Weights of a small transformer language model.
Training: a variant of Muon for these matrices, 461M tokens, 3518 steps.
MLP neurons of a small language model. Each row is named by its layer, matrix (gate and up: input weights) and neuron, and shows model dimensions 0-127. Each number is 500 + 40 x the weight over its row's rms, rounded and kept within 0 to 999. Numbers have three digits each. A neuron's up and down rows have the sign that makes its largest values positive.
After each neuron's rows, "fires in" lists the words (lower case) most often at its 100 highest values on Wikipedia text that the model never trained on.

L9.gate292:449483512472436464581462486478460505584521506508499428483479496540498553479470544493519556437492478502453511505535381514508473539533511441507576459531546549496555415569526486482503499482605520497463500553535476446498461469483554485475464479502506508464520511473465452507464506553599489516522468567583496478491491464432517472506523511503465449515472450548435501483541594487453521493557
L9.up292:503480460557497455540525507520473492506456475552488527441504386472473475491538494450524399514477480516519456532527547483478498480476440527412466476430465494419513507472548589469538520571501523440462469469419582448548544482464541543571477513529419488479479447482566444503540487493523466484479507521604530498538457510502461532454492490476513550481480532486473531487474420508528453528474
fires in: "to", "were", "later", "is", "was"

L4.gate445:440518403484517480478535534481517545416523459485457478533494467563568478484381494536493500525500445555524537441508529498487512487535429513499550449496523470570467549516499549506510461431452456505495493514533455460529461522520480555483531549537491484452492510519512459532431484520610547557452605499489464450490557499487493544462485456464511549506527463477526489445530511533511516461520
L4.up445:525481445508539481509558510489545512534505552495450504450503506485494526515518526476468515526498519535534482442471469493543428559500487502475495526533498512563506484512508541509496411462481512446465540485453488522505415525459500529529582493457490559427509483481545458480500440552529467555441530450442486569548449487477512544490489529542434541501568485507503474414436503535475437508472
fires in: "at", "in", "on"

L3.gate147:530498486554568475428469511404470462463448581477509590513476508463515536570519505516564526509481527496559464516412456480509487447528503529524505457516535446559493585433429550471508521543549517482495479474442457583430492490523461543546519488533501476529542447512488461508499413571458491530458540513466541476549472532526543410521564525524511571539521440466500563485454456469504530551462
L3.up147:487466446544526488486527551423500540511520540546510578516480544537530560548527537530509540422469529447502527535477485508498576467432533491443516491524483443512489532460484556483539515500548482512530552490510502570427453461567515498502544517556478522513503409559474428521450434520509528540531509507488540506536509535515608491529572479472467519513533424532471524470498435540563553524438
fires in: "for", "over", "career", "against", "second"

L9.gate518:476513471514503509456441543537499411503460487508459517386453497504496578595517530511440457551477484506506544482415499566425481509556525493532492491444510495510460460527504504499559514523457527457457528518553394537456479500445477557472486488512524519461536474468483535593518541554488530454584557563525509574492534553524524548498492563444517516553547502496461516421481437450496474549528
L9.up518:489535508478509473489521527519559559451505513504603546476478454576470529541429513512469519575411461524399509502530598500481466504521589447437404500484529511483536457573541520488505482509490500411438440507525445534502515500505483518571521532569522482532501427547523483501443475491530538466488553483555526493500501498504488491496540485493467504530557478490441455525453510456489490462441
fires in: "2", "3", "announced", "scored", "4", "1"

L9.gate286:463563491471523487447507511540457412473476513517546499433487436483517566522501498514533511531501450504526577492433521508443538479512541531532465568469511498464489524462537489540462521475507496558493547582543536462431440513495558482492481548452449494512500503498508466537475464524472531532575444519528488541552496404481518504558507578545575510431452473551558557450460495466496494480524
L9.up286:453443427502496579485437470445482600498477493497408438465524494558473472465496526461414515531455493495410470488493443496543541505545448463544527537491388509434545477498435562564540570550498521491443476483514510526499454528483479541489466582550491495496516498515505513478537475519510443586446428498456458407557510471550485600524549475530479511512495558517453546499536484474523478500470
fires in: "is", "are", "a", "be", "were", "or"

L9.gate617:499508489536561508465505425521504490519523508541491404410515487446491490504521499518431502491528518485454484467449542503510432412537473563546524430522523500431457497562572532538524485510531521485518463492441531517542540587585454559506475479489486423509513480555464509517554462526484448460569475453498537518563525544536544484483468507513534517552498443512531499449430517475511563488500
L9.up617:518529485464498464486445493471358508511509548475441511488474472492488559483449383441451513510445491557463474455419494525497481528493484523467503440466487499425501476533418492526560511510552539491549496486546502520552481481509515538467473492510504417494494431529532454525509542472447525480473463496503451517526497516512465551503526512474532519461474474490555403478452578548519532518480
fires in: "a", "he"

L7.gate610:462512507502532512508521503466486481493482505549527501573541476506448556542425517550486479472492457469459448450524555536535552533503513481523498467538502441480453530538552478486512532541441481514616511522444586480541519582558535472506502481495464479544502532475510511518529480578474449487466479413443508476497423483510566505452450469428598486484494439512568500535538528481472489564520
L7.up610:505519505549444450518454488539475498520468467569469432527503518435490495491479469416503504412508478504561483477571501571571429491578525534489462488501465552472510436453541553497524418466530486520540525514504521473460483444490565519385441525622477526452548476513501537455497544531504497433553540488509434466552468505549546520485468500490538552450472504489383554537555556527516482456501
fires in: "at", "the", "from", "attended"

L3.gate520:493533445478515519523502553441556486466484554481524505472544465512499480552420486566532483461460560497572486529540449505490575492517508468500516476455512453584566511473503503506474468566495538505443561482545512468451571477537431548463517517488487464486572491464517483466516515521522462564424578513492558501483457528484456536472498536428522452545606470527521526528563399508453552429447
L3.up520:489581483517461496576468562451582418518490486464482525531547520458486536512422539532470462520471473499579484579561485467504492557484505570497523505435460488588516470504505481479465464501484527533469564458505430450440469480519482535487504453480561507377521507533477489446486534466534495567511509437499523526534550421470448469460515545460494533496494487515502533538543448514512496484497
fires in: "new", "19"

L7.gate576:528403463516527462482504529501508524493495513569599522459429486427559494565447512496591495460495472507540544487512453511516409514464500502511497456404566411543476525535479525462569460533527493442544519479456490504473498489500517489487423495545517466541530481488479473476533535450500516508473450501453574540479514476516536489535493534498512524409485551490482505525451441473503477506534
L7.up576:494478403501595492499452542510541567550495446508441455507512516506538502494447515457508465510570486518511482487451562477455414471491537497491457476440542557418454468445494525444519452474538516513498474457460456503496515479510496441500460477532522459481519554491464594495533455524431531443555469492580533504432465484505429449493498497576490571462521519524507479503512528469450550443504
fires in: "had", "to", "where", "the", "she"

L4.gate412:477507497451505508521441505525466460511462466459580492431515506447454468456498555525498517467486490424516446537516475494496494482565532557449475493551481464460532510568501512523492462486475540538475543543448580505475421444495453466563462436483548487438579478540520532524524450498520453545494426520596511515425532468441456471471507554511580578461501600495402473477500477461578565475504
L4.up412:545454482530453487501563502575465483474508492477503480408496551526504480457576515548511541480444549489478531568504503486468599494549515486500431463537515528502520468557495538483549476488568552546432472544501555579461526441445529455577429472556527490443524455506509528481482371486542544450494501489541488481449455524498447448507404474499480522485532563470406510491464489520543473477536
fires in: "is", "are", "has", "was", "other", "were"

L9.gate623:518566453498440458568520494505457519443515526501487500443513478461477513505486477494505547461448500499468526338468449459535500521555466452514502453476517513430524441564499501502514498539542446483523456551496515534477502475528490516532521573556528458490530538450565536524488439482454464527505410540399491517510575468439512483459521536494528458418513528469501569516471530495512568503561
L9.up623:521521513491480482543482520541504445441457478469522511434510453466564522512430515511473428501509490447539494455453515541431460508478502489488492466478487424521520542454517427472468512490482546462405500619519490467476519539530537480528437469534423454487430506481541509524463456523499467533535485534506460497512510509425459478521521500507489522411527513433532431465549527513559456523531
fires in: "a", "his", "at", "is"

L4.gate683:509517538504555489477489480498497504538457517464490517504559469537524482561529503472554466498512545420429539530592538496530500521527468550544518450503535521474525469504508506470559508475420485560485453489469508532446445530486467483520475420436566558526510526431513482502466500530508507481520554488609533506534550490509484468545543475536510427539457492513417552478511549485483472433454
L4.up683:499487491524567516510518509524495508520479465515475461545502538481521486544473571461557490522558455472564483461514516554481480514517545526519464542498487484541414498520479452536485481475424481531549469517499554456419450500470441512508486477455514516565646486537502394503555521499453495477523530571477494445510527485464525540521460488543496538511566537574489497407420517497522549448477
fires in: "in", "against", "record"

L9.gate391:451469497444523493612499564481544420487543498460486479494529497538446418530507546440554542508500449505557550457544463457484507509499534507528507499522535523484454472523402547563532572456576465505458525510500482472488439497467488518471449527518488530484537440527494508496532505498494541469453460499559561504434557568470498529423485443496498519522500485505427501510485472436567540482451
L9.up391:516537502487555522552467508436463540459526495500476523545525471510507483515493510441456462465514470499533505431543428462511567508462525493435495493505479487475495498519462550526498529461472539500501533520485511481492492445516477519573574493497437443461475481505514504439475515549504494478505531474479533409490531493441491500584516513475526508539408494512567546536512534460491424496500
fires in: "was", "later", "being", "be"

L9.gate155:546465432476477463459437500417520546521479476513412490517571454481553513501408440478539460490499552469529525462527539409583510479453487514485508508516528524551521519509545430490510427423441532486527522522478503503482546485532480501513507471471473433427511549446500496518465586516491535541535466413471527503452456487483508520479463542467424489551532515480545499547496537523579518493499
L9.up155:522463540594492498474530556471478475486469507509449507481515457439530518466433445491461464472494562571493479556503519503547500429526416505491532493500455459585431527565520502502510483522451458433428425497489520519460504573460472527508414459502456439518482527476537487532545536514523500537516555457486512472499461536507432523518577593458433449506604470521541524484527468444517467505462
fires in: "in", "his"

L3.gate689:517511513514442418500596453502512503496470526487568511492527487485461523456504486497455528536492480531472429522551511545486549594417500516501500515437467426483553465496470469512603530464470523602581477569586523541558510486448412512498539486481489544475518505482510484548450522456535493443452548514534564477475504499525516553477486487518615491502495436585507470494476560503380506580532
L3.up689:517521488591459546550492502475557495469496472506532561508507499505512554439465504497511584514468433541545476507524515495466508618408460479482492575455456426518504517530428537492589521444478599509507505564525548510477491455512492512469523499461457516503576519509517491512490516453545523452504524523511577567475451473462517497485548529526616506477459462538496476525454543563406504519519
fires in: "there", "i", "it"

L4.gate27:495474509448448561464482459489490424422510534444524458442457512473490523455470471526522476550484543426494522501563435475540446422503535486486523532492516460466476509541489551497503552503507503443497469507518486493493463521484476528494504519515563457496487505465546508496448470423573475544392370489607534486514423459475512547531509517577493519503453535544550540458620449513491493463484
L4.up27:507511455437517530494485477426490504517501470502557536535523586441518560476432488479489514503556458498463462485435564484432482564506470507539536558442530475525536478451497490499505434435450477515437489554511466533530398507498532514592492471407491544514535437480518458457504490489495536441475501513451479533480490506505540503484466482510510532507495491511488501529437531537542460534506
fires in: "this", "or"

L3.gate387:513545492565449514568430463521537482451465483548457535534451558559574500446534457508543498453514545471464538566572475435530448474513517437497536563456468412477476473456503510456585580514578487530520552496528517478443584502469550459560583492462525500535518492571485476483500526572491493478430586509469526529543536427510546392526545553532456576501428582407498493512544499549509496495488
L3.up387:535507517554501478546516463530528430513524457536482546541469498569529512514493485562471515494528523573453500486548480455506459572515464538469527568538445428494494520448515480484577539470573480544541481487556565488441514494485601482560497489471445414533486493562510507501479513536452517466375527474541549534450527414496505447513561528493432544570471528425534524536488494572513479503508
fires in: "can", "will", "would", "may", "must", "don"

L7.gate251:523472528448525528458536528471532464402457489506497513530532506533518424522533522476514444484508491463499532514557465539467499488516551522553475484534496446493477469472430492511475500437511440463419491510488475542451491504492481541501459500516466493539459528522480562498547525491447479457530526506501481509508519412371518540460611491593511495487513489483470637467455500526475449466493
L7.up251:520506558479488530500468531440441431548475502500490494559457529534558485546428524501580545437562528453547577500571497454469532553481544561557486510572520500538468482431568534501539579540523471497467462497491472430479527511506510509510511554509524490561528504509517498450546541533483476523494471490497575496498515498456532457482515508551486531511447518441406492423506476442478537498469
fires in: "after", "before", "upon", "since"

L7.gate693:529522527477507533513480474509495433438560447489516512494518490564490524515610485535479461525531502484500443555551461478540459512558505451484540480584538539526488535502547490498452506501495539549502484566484537523496544458494429451500543526528503473534512552448477521458537537556479494549550489495417552505549580364511467482410561436474478541558475477469462517481440517471567538588533
L7.up693:503543519553469531446511552436472477533560510536462496456483428505530522474572564506516467522456555417465567553514425475568568544519504453533543463541548555606522538481468529418480495488486493449476496516475458566467480542505504551466583452487509542487460514488510479443526494482606474542505458525403586520524493524493537464517461467506471503514491475574528481497417463452539512489467
fires in: "for"

L5.gate333:503521499483466485470494474496523474558458508542543524422525514504539498501527515468550539476495561480514477513515427517543472518489453462507566523489548439550450493530439538419547513428515504525469573445519515441460497496545523436543513470565507526543496553513565472522499621389498597477476510537505521545539501475574539490464554464468486553525469513537519506546474563484497462487447
L5.up333:501521452512552531530555515414495538525455473505478509485507465523481500526534452515485505509433520477530518476602463448498452480499587528516499504518460504529530523511433499514480498513493506501488453509529489496469543505525497476514484403505473494493459443565477517475551473496492513530440548496561548553476531443456587420535484566558461505448484520445488564450585567549542496485522
fires in: "to", "will", "she", "do", "would", "can"

L3.gate94:476481494506494537549522583490514582559500545574503534465457564485468505508435490539486502476518532543568434524461568535569411446516494506410495454565471457483487533469509530536496524496570555490498422542531479514500519471480463526502494505503518477531544460498499429475458493520467552470474476533541494564569637523540496482557457504565518484551428450520523377540499530569512503511519
L3.up94:469445516524525455474513573498453469513493514473563511500487526468482539509517529444510479435456543503488542429505528489498511469562428522458429497454550483508500528561530465526469508521507528504506555438471549581471438568507496450554517420504549520530523451465472584447495485525577524515464422498553456422478478429477495444462602487468500499468444604458469556515512475516455509612516
fires in: "made", "began", "started", "established", "launched", "opened"

L9.gate54:504497495502480393568559542468537463503428491424478523489534455519605512455510462518485457461511459507498501508549516513495470435572476528577470541440516468432519472486548540534483497467460531586526493511485508555490494561500453441490445469515505485484485473530465442510496522526475446490491497504547485516528576540500447445595425517509475609396566378534467461463434530505594530491449
L9.up54:522498513586448391510482547476524509545433476443516472462378443469445498467545544507521468494556513435515484476457490545552471486525504531503538424474511517441445544506473511561501552436492486532525474549500520500475553560476498510451526513504547567469489566475497549484566551447534463420499547434501495527536520463556526479495453470472509506436462553491531462532434520476511484547506
fires in: "a", "of", "the"

L7.gate463:582559512435496468563450495526522575426500548460497451512511545481506480463457515414478511498500559493468463478501497459567442530540526582502488557510517533512565534494505516535507435437464569514422547487521539496493479468495449460522552545483555468532541537461494533510458536533437619514527517525518474425522500518463567499414574482486503558587382501443493590500509493505519496475510
L7.up463:444485578466507492520583489527522533500499463420499489525466543500527494558530492458523479458493482512483577606572451506558507514533469523464545527425501535483487542463500536515499462549504474486478466434565520532509505510496455511492502450526533592508508507508495509497491528447458548471420440537494467537453503497539509521447435526475447475567429499452480540429487471476522519512490
fires in: "after", "following", "during"

L4.gate431:494473513474477404403540374475450531473523499492489507476428549503491426495494520493530487476503441513518488496507552531478487496464515467506576550534470548467452497494542523473455454449487492452548564530485564501507586473472467494481523464474500515524541603470483482515490476526524498515551473553488500530445570587505530523490507490489502503421480494510421480536513409433448604535508
L4.up431:466434487534520573481509456557503526488504495499427518517486516578463472505524555481559461481511523510505475531539507531461511564465525474521568517482465491470431481495483443519515526407437521440549512527502529491466542519553477507544509503492477504379548567486466503510517517513500483548489477455405503540444485499472486506458469499485450499466442516588545496451409447570462486589527
fires in: "that", "there", "this"

L4.gate10:552487473441457530489498492492562551485484555519547470544425439476528486512467613466525545519460514420488577488498560464498503521498485550529586446494461562489621409525554527527560584491435479464480516464536426500499447460511482495456532481546473518482507498524567519608497529465505497493524517463478543517560582534555518474416512524476539523497503579459499479439518466468521441421532
L4.up10:450508469455505509574502529481554493492520520535510507523459459457477497473538469510521435537541516456493452483536499504561542418433457450454517512525546512493532471514501583511422470480488501467422544540494473452537533529542560551510511503529499476495531534487577471470456499482568478460563603497506515608496488479504541468434500484516463475504526539456533464494537517388469566465498
fires in: "known", "late", "19"

L3.gate452:527615520502466428470552488489487499519548516551472439517544502511507519538442546557499478504545485456498500525526485446410526445498549531481499508512518479565541484518527475468502493564526454524489517466500462487511532557483539497591511514504470479425456475543418526465492487494578533476513550467581488544519502479497543538487488602472523442495498503419476515481505431527463501480483
L3.up452:476548469503482475438537517425538530432493488516447525538542480517547519530508421488554531550515539452494493447525472450413536552481480569606443497455533551551547515476556513504467487525515536502538516543503487473531492554470528512481500499505495538472433512465478507575525476485612555516500465453465452483470558540465473411463527568516528523465515465467427487522557487554502432454486
fires in: "local", "german", "independent", "international", "swedish", "new"

L4.gate90:547561485554446491516526466518461499506526442506540520581454514464533491510572543475425491528555509556471474490491438438506522501508480521522419521536554532501515508525518584518520514504569514488448462478519539557538495508534523464489486463418500575517547506483444434491527485505580502509432520511426546448514546468493494456484482514560506600472419526496554438515546425527465505507470
L4.up90:483521493571525483515505468546560513525511562513503537544509457473470420411470501469486454565519482472501502444486540491521466517505553499489442513509537483525483505572554508534558428478526494534477521506512494528491505488584495529522513458462551477504505460494491492555482542515599564465571478440545465397477591596472545509515500465495433413507500501533488534442534457417541563505535
fires in: "men", "women", "time", "genomes", "girl", "woman"

L9.gate199:521415509536507501514462541484462513494533456488562479542423454470511469438412559501554506456461458576497518492448425438539541499579507527545469469528611452463531498508495469522523510532474473535600589506497506579481551513508526531507497479484503485547578522576478520507497470473485454483454437471527540461522486501483495516556485490464491497461520456443517510541490503474480579477476
L9.up199:512501472436504512465468539524561537492490461506464523480523460475528553491530516520421526430449601531434455492459466477484453476535490498543476473499547455425474552479476465592546517472529513463524518486530420527539514518495492544483533463530491515489491444480537514557516444463435545475503547532528575536509477492475587588540494547482488523463524540471493468499423439531563534488440
fires in: "a", "aze", "aut"

L3.gate599:487502485444470533526384445513494538460422519427508460490535593493528506536517470558525436491512501523492498509522515456451586552521517543453539465526510492494519537510424489464468520483488479539495493551493472402495440476527485461515481472517515457499429600527494478511582573439485460465493490560421570457478455451431496422400457497488546478460554564463538519459466555522451478485466
L3.up599:505511568454496461498453452484479494399492470420499434529466466477567527551529482476529440483493432502505518485526451529490500544525519476446527434465547494556541485492481565498489488535455494521547445538457454435529454484444425525541513542494512523529512563525440404472501582519481555524476450485491587457538490493477457454460456480459487470468547512498529514490449601497438492466457
fires in: "for", "against"

L3.gate49:510496491471528498498504439480536482510538492475523519417467460545442507490495470584522504469488554434449475505494510570494466485447496449526461511551450487490523425444471455475552507485615479506523558557480564488510553565490493543473524552455531502484450508566516541447600542389517494443496530482473542497441534463525498501474464486500532514475502554582519513515462478477518440503535
L3.up49:523480394449570470515497453519498509507503450518501484589526454556478502553488395464561423473489464504481470454520524575525582468410500495541536518462449547462457488499521557515522524489517505557532533543516510498425494534491521466494543490488523510528472474418473553608551560456424502478470580565520595503449534487547564512485485486467427526470485502448552480529498511535512552466553
fires in: "which", "where", "what", "arrives", "this"

L3.gate245:482482496454496502538527455460403553517486474550535509524549529473503525512504557464560419499524479558521476429586542512465568474504400469574528455570494487500529490514517466494546635532407458490511448558471434466498529493490504547398519539452541442480482524517523509497550443349566472520486525511535506563452482449459458535443511539500546434477516461509486485535491471501413502450548
L3.up245:497533435420527577453573489474413500426432474529508479547558521464479574560479516479521492423520422492558455483447460522512522535513475520493567478496493488510504477487420469476481536520408517481463458497466558526392475490499523504484466551481569487468504525514473524514592420487551497539531441499503403473470525576486520577506559475504494494433515489452491522537495485507475466478550
fires in: "with", "also", "2", "grandview"

L7.gate590:500481517553536452585489508517549528555504524513523511524478587469456496505511480582463430559537413483524501540461513525420523510493516502491486536478490508467542477518510467447437551492520500507551509480492502566478417405555486529526466471548500508487506507501551570579607503434537532563388469519521499415532476532471539491554520539517485490491566487484513515509527543498559454532486
L7.up590:462506553461464496462528511440521490518548467523509511549498540559507504559497466545576470507429479470506468538508525500523555492533482490530453467564537535465526564493404570490522565495405554566560528583502514459483479471454519566460553526604524480491491580539523464496445426491437506473509458536418547474501475528504464486498550525534572477489505474531504490486400474449445539476469
fires in: "with", "for", "as", "to", "of", "time"

L4.gate188:510500502535471495453454546514495471505425503557511544479472525521445457523476514528475531509500476395564557527515453498460548523453481515509488571522493532438460524480516518484512507485525481558458435416441494492402413492495536508451465483559543398543467477558573541510523501490508479541500457473508461516485425465458497564513522503535494530528468515508479587507531593397466440460506
L4.up188:499567599514489488439497439507508537476446540509460466440424553447401454505452515505496534561499414454527439519461563537477604548532487560519473579501477515418501468504528482473475532495510498570509469525454565524556507493513515514535481511536562535515464480535452505453520527536532466454567565523487447508515474513535597482485499569501510550522577511439565515551561466530515451483507
fires in: "and", "or"

L3.gate181:498515416400494499459450542472423449520486528539522443598446542518419521483525522487483464490453409382446476437517509457509608400462536486482450503537500572541480468496521505529511500471505467485538537524460518524539502491532463470497497442438507499503537434496533473513577567476467529491528653468547481451510485541546470537460519546491499395542513514458550440450448499548606520486517
L3.up181:505498455478481507577480516500436520412501528521535481492493550572455516445580502468515477527525520535453477504532493484559539426524488504485438416481411495493537459538520493575547531500442457492456548558464504499503499568477520442529487460491535549558527461523569506510512575506484516435514495582474477529504449563475534499527561455487553420482493488453465509474469498495493467457500
fires in: "votes", "goals", "df", "rank"

L3.gate415:534539468524448466487484442447461540538574491489530584502527444531532539498472545484553487458502511551467503417496493484517492479502465562457402511568500483465524556403446427513440465482470540522520441547473512534486524575471516581521551524493565492479474603490427565427449564485469539474485453529402492522520467453552497490486545445482483541497460503554508451557472472549525579418511
L3.up415:496432529512498497470525550477534509363461510608431476531541522443507494488492467450468485491371498519546458508461456474451524500498541482464543489443495507532565464500524552493531439440487522536509596447565463478480459419517416462470495450556564500561593481469530502567440543530515478559506454517537518463532498591512479466502453465508549470423507485458403525461431480486513480508481
fires in: "an", "a"

L5.gate660:490563482516495522480481542550489511536574406483492545475535595511492500521557468531487492517538505550563455418508471566525562556482454505555503513455586528532447521561458430498503484455510482466568509487441484468576488581493450526500530488575497486399469583472472511480491467474526560456459566534532515480452497547376571515462529509501537543507479417483568506515435469516473599543494
L5.up660:468555494468484483495580484535479456531463560485508489491545597546504598500608419520530490592438474467436565465502533558504513483449444600524497483491572562479445483572492548479472487524421497475468533476482535498503570527435486497427518459461526556564484512519484486491497474494446541496546500531539498496500532489506495525526421572472446586466504501539482532546529529510536491479481
fires in: "that", "to", "with", "because"

L3.gate660:537581455495544438462522499470498497455533567514480532465521524497500501497496486499441566455503535507477538495500468490516529480522487484449500447516501520506470487584500507466474562440502489502498481474409454488572540498505419514447502467467542482529485404451552527499587442529527537553450501516530552448518583525508439541538521488408514536411471453466541451500557404500537405501489
L3.up660:495522480486542497439469526547438462492525550468586547411510485483529437459498477552544557547486548553505574536492521473464499492478547475474525497477556492531504489591553538455495516502493480459505589519465518514558548519495458496480461518385513405536527472471544470520546497528540531617469523430566473494560482542463468578489533509448477581451460502500500510501540398503519527472479
fires in: "name", "form", "title", "learning", "names", "study"

L3.gate293:477445505532448484512516472590505485445461496474454458478455584546493495543537527545423507540526541515443554509364479462448493509513501507510476521392476463552502562520568533537522557499501495471534575521527466571524502514531488480544546550570519507525508515465514511511524475557481496494482486455528493558492443437568489546488505501442537417432397482454469501466493481462499465523493
L3.up293:453490454460522482445564546548503480473467492547472482471500485550498492492479524571504451558493498527466540494423481499555457435531572462487509497464512472429510555519491533424528471572418543486485527547382497573538568516573526515473498563505511481487487521502533507555541396520470476495523481498569430499567458483490424485476563531479516531499480516464470499465485540507534496455485
fires in: "2", "3", "4", "7", "9", "8"

L3.gate17:477561527488553460525514499454458507572439547529521492499532513506454500527470445582519534432482482427509429556568485529469417453573514502545479557440562460533484445450550570544428455518553497467433488545474454469516514463477489468510571468484462431520538556457447460428556422417514519507490456549459494528471505464502545428507584509494567489483518417505462435526482501463542528492482
L3.up17:448548527519443529467510542516483473429524456429507516486544442562444507445541529449508486459543463426390499502465486527429549520534540544496537495479440433524528472500544435538492476468490499504501485495509514479507516497496509592517492482416470484477519460479453458516465480546480542500509426403492460496534532586604533506515456495499505522444536599436468491555465502519468515537473
fires in: "is", "was", "were", "are", "include"

L4.gate298:471516470503499496491450507448435533485524490500432478537563438470483510524573495540498448533440549473529546515536459490518493495551619509534455448472542541487464503523514549439475549523484574497462498432522560538570459498466484501482553496470489506507509523445521580405433476558516498494506516437484464481580608451433531471456536538556501548521520445462488480517455432504463508415537
L4.up298:426458469558476517519570529502542473462498456519542615487506500442563524477427469497514466457472494534498472453582469515462474478466433458493486532511456578581528462491503492475521501488450507480457486441543504543427498552500476493447566519543550560530498438509476514501503551476507554477488550497528522478470505504414506493469505427358480499521531508448614526470600544517580529533478
fires in: "from", "to", "after"

L9.gate641:509531546488549483504549460402441467468493546487520499492475492487534477591465522428533501460526508557461572483515449507465476517518568433533595492508552456512501493501562493528403486491538525507583577530515599459497482505488452475440579429522527532503482494548469451539507567482481456537508542578478516556469464465466504536544456524495510490472490455479482622444493555476485498535492
L9.up641:518425480483549513536522473524453418582506474492516485555470493444445465515437533512507472445421521461527473443524525512466496561459528606469461538480446530479480500468562492462492430541525461416491488474540523423477521508488590495468505480527437542416504462553488512478523468550522527487583461563490552565478538487526431514562529471459466527509537478429470555499502485452465484553582
fires in: "a", "the", "1"

L4.gate110:564498458435534488547490440499457529532450526558543565486486528483609465458469540484483507523489511562518463490471560476464522501513520571486480496605513481490550497472490452470561478537481475603485527487469466495461569628475511522385548503452549458467541505537503497545484493547478484480525393504528525539521611518465467419513468501473479535459488541511485538517474490478493446496470
L4.up110:496480468494463514545526437473541523502537550499490489507472497490506516491496567463543486540456505479531494439463517486541506546567520552497529534409451526462559487507436493505480543486480506516471550588520437559443484492497463415499523469474520484487517475535484548519460570507448495495505432518518525557463419555501439530460572565535469464491552549540556560528392471534537491511502
fires in: "an", "a", "no"

L5.gate309:456490416450536428500393481485500559560518560478501486508492518501490473530476507468454438506509455470541462505480525460489477556496505520484512469467545527546517469479546556482574480554544474503481507498492548490469423471555465504491540513547469496515525483462515526436448505555451470574587502470523504514556536488495557443526488475451524526545450549503514547465504413541486538431473
L5.up309:486501505448545496521468510439559527512570514462531502458501511519490388492528520479468493548500560435475526447398478454493497508522457505479543483582497470553510572468424542487512447458484476508490615507452527552501437499510484493504509540420493446548550430587425522496530471590494449460493511475447523501451536473512495492515452551487489494520447426490429435479418487491510582459395
fires in: "over", "through", "us", "with", "for"

L3.gate700:517546450565550505456493526495500445486441498470510465479548489483515528532456546444568477549516556536495596447395488461466491444498612534412507513516473509529492453429498477466462509465470588502473486491512522471452487494484542491447553441538474561476484524498513457542530512512475478471502535520504491577484521527553547504466500557524444520465514529376494505498538551593483546413483
L3.up700:492543526540528535542498528465427509424525579448526361530501531426497520500485546422521570564459540460538514420411584488426462439484542564478479488453494523486408487578508527470457486531502585507482471513479504443494427497441540511517518507510490533523495450480520513512455442543490493486515467489518475561456515506470490455478524546572435540481484475415516498485497524588501455488492
fires in: "known", "present", "reported", "example", "notes"

L4.gate120:522466498480550571507439508449520524515504467467480527467500461483588517491508524454468525507505532520463526511513460520486455442481502457528480549527518510519552475483542575604512535500585429538443501491504507490526547578490467498482520517459577481470466522495491549446567571526407458494446500513517519487501499508524542521479502383556482542435530512539504521543439546500606433514488
L4.up120:526515497464514517458545514479524507491502517432492466500504447504489504515449526508498498500501498457537445484486538437427499509555540474493534477446504532552512427460525602571528494496493506501510622389466431576471431539453481465503510499486531457460472401501428515510529516514436529561422528511549444522485521513613518520472577435496492522490507487445477556509492533522577497548441
fires in: "an", "a", "this"